python train.py --n_layer=8 --n_kv_head=14 --norm_place="pre" --bias="all" --parallel_block=false --init="normal" --beta1=0.95 --weight_decay=0.4 --dataset="wikipedia_en"
MLP neurons of a small language model. Each row is named by its layer, matrix (up: input weights) and neuron, and shows model dimensions 320-575. Each number is 128 + 32 x the weight over its row's rms, rounded and kept within 0 to 255. Numbers have three digits each.
After each neuron's rows, "fires after" lists the tokens most often just before its 100 highest values on Wikipedia text that the model never trained on.

L3.up3460:096109113132187126149185133167088132115112118187180146181081168094138181108147074158146145164099080167120131133148177114159155114144120135132086176131104088208147076145143157110065143087063087186162146130185152145107123104155140079202092111131137117054140104141135152137154068105114104126119140119146160104103164082158085185106134134140081094097116144110136144138108102123121177094118133103121059123110103139106131137148117079091160134103102108105112105059148129109146074107155132133125146062151122119137188138182177134137095137100114069096096080141155135139117102125170115138099083158170164143181213136090108180152110169076160159088156125137087125123120097153115153178086153115131087160133103151088172118150111112148112141145142164167124108095160129069143066111167139
fires after: " (born ", "| ", ", ", " June ", " "

L3.up791:136204149097144119158159117155121126127122139121058121116135133131105112130158111126123118086165094143111128133107160120132156109151154071091160111114168097125111134159106143129083123148168122158118139117100129087189181111092165203162085149151076154133136122138121205094131143153092158094160124123135123083181148155118110140153089149138086069070100151137196116110114131117138128150117133168149090105136115134123181130080129069087176130138091149140110148098121107122158157143091227165148100090072107149080093163098117132128188117085056123143157148140125151136089162100139147176106144114091047117158122139128131103106122073054170104095189105142114140109121121098131089149114040153148135115159148135178145180173156152096106126144129146136086113177154122091137094146144103
fires after: "1", "2"

L3.up2665:189094115148169130163174105108145103032126201097108190143068107154168078171123099097135131116149048151072101136149148113133151109164126106136087149160123125194173140073092181097144122139183121177156143126052178098169183105134161078084115153148137137149174107095109174102129117124123127121112118129160057137076129143130136190125124138040126126106107133109127144111093077100129132123170092167157126092189120158106143190203143106128126166047117172103116059115128133093102121184104135093137158155122052153082152173110053117114146154110127130099115120188185157078196113106141122114108093104134144075144144119122104090148169076110125111107113114129153188148042149126140189205123094117111130117130145249091147148156174106166127185164105132102118136140146105101116084150141113
fires after: " | ", ": ", "1"

L3.up1546:094116164097120168142126122132127078117138133154109169131098055124131124167058072149077089163120130141088126130179145121161117046167198080088128125150054135113156083120128163134121166162091107170104139191074087095136147118156141129190094137139093139140125105064111167084116087097182126174157084153136069145139076163103107131169147139065135109099136129121092157119117126157142146151169162148158104120152156145153094111142132062154096187142113112052122100058126091132137094119105089161139120103070130145138143153134181128088168136136126114096186125163155100148138126102146075179083124129204196166132156139132111093100130173134079117149203085085108146144037151190143116127118146143084097104161145144119122168128155124157083096117088164159131131113137126162115170129115164
fires after: " |", "1", "ley |", " | — |", "3"

L3.up3309:138072128119153164122086099044126123036101137149110153105080113054175107141137157095189145169130072178113088154131140124133161177101174105090154162119107118170147155157124192100155160134162153132152125162104170167117167140147141174154162121139113140097128123087122138109098087095081167137090127130119042141130107104126083140120168135109187130123142205153185119112152074105092131080158131123138113100213122126118180116151127126119127131132116053123120062120144149155148090138148128126093114149183137177099228190100026159115136164193097170100130120111162101094180118129227135158093062091189105117119198109099161113168146124112058093129156120131148146126124185213184159122084100117139109141105126207060124111178129090112099110114153153133163108132102164080112082132204143
fires after: "- Gr", "valid", "°N ", "ID", "″N ", "5"

L3.up2911:111136172130143156139112039084125053090099106100117118151154106101161111117129125104147120183107064182119132183121141151176170109145141132044157107111119125104160148165159156106142171098145183110108130118118098108180096155131220079175126127136119114050163116132095150079049117110155162101125143106156074077142154121125083132141137123129175139106144117135151104152124199109111184131136129129153110113116131145130146118113179035140071177124155119142114139151143136142155109116192131146131109073108097146105170129114151110155088164137041127082177155136144174108142139139180087135134103160134087148207166151163138082101140118091131089135175119067118123132100143148100115148073092151113054165119144154157132137167167112125144128168110121162108137136185135145061125133098092
fires after: " |", " |  |", ")", " |  |  |", " |  |  |  |"

L3.up1509:125141123085107148184118139115134121079172156131092149133134126124125162130087148106182151106171121133112169111168109166145113129121142158079090104099085151142079131160128146173103158143089209180140137217130092108222116199117110124143100097201092098149125118164075136133120119165147165115093067134126169213126124077134138208125112111141039101172138191145078111160122153096179119160122139134121154108154135195102126149099114100212087074077207148123116062123142122089134123138161190139104143095142108218161123120136135137179111110062082129134131172127176144171115174168093130140102132134143061073119098139117061114134179098111132126136158122127067149153064100097147185219161101165157161150139135154151101142114123073123133110147123099133148128079130109013150080179212089
fires after: ".", "5"

L3.up1174:116119131178121191138129126189099090120087152139097142076108141133084130130156088144134120163129067123133116170162143119149185095120138106154119129159134081063162072124111138119191150118093136095150102123142164135107212157126191115177086149148155140115141123123086127160129092051108139159105103184142071175118130143088050136121163153110110130103148130102129110171160185179144136106159120123113145136208083093151120098074107036089133138133150084165070148107120079179127140111084054135108111116130121121153154122163092079177122157105117151085162158202145193080080133113088127120111116145143174085155151149124128079140106171116183103174126134141160128083137181132123156107141104098125095151088135155123135135141136118142152067124132153129167159092182094139161140199153131
fires after: " | ", "11", "13", "12", "14"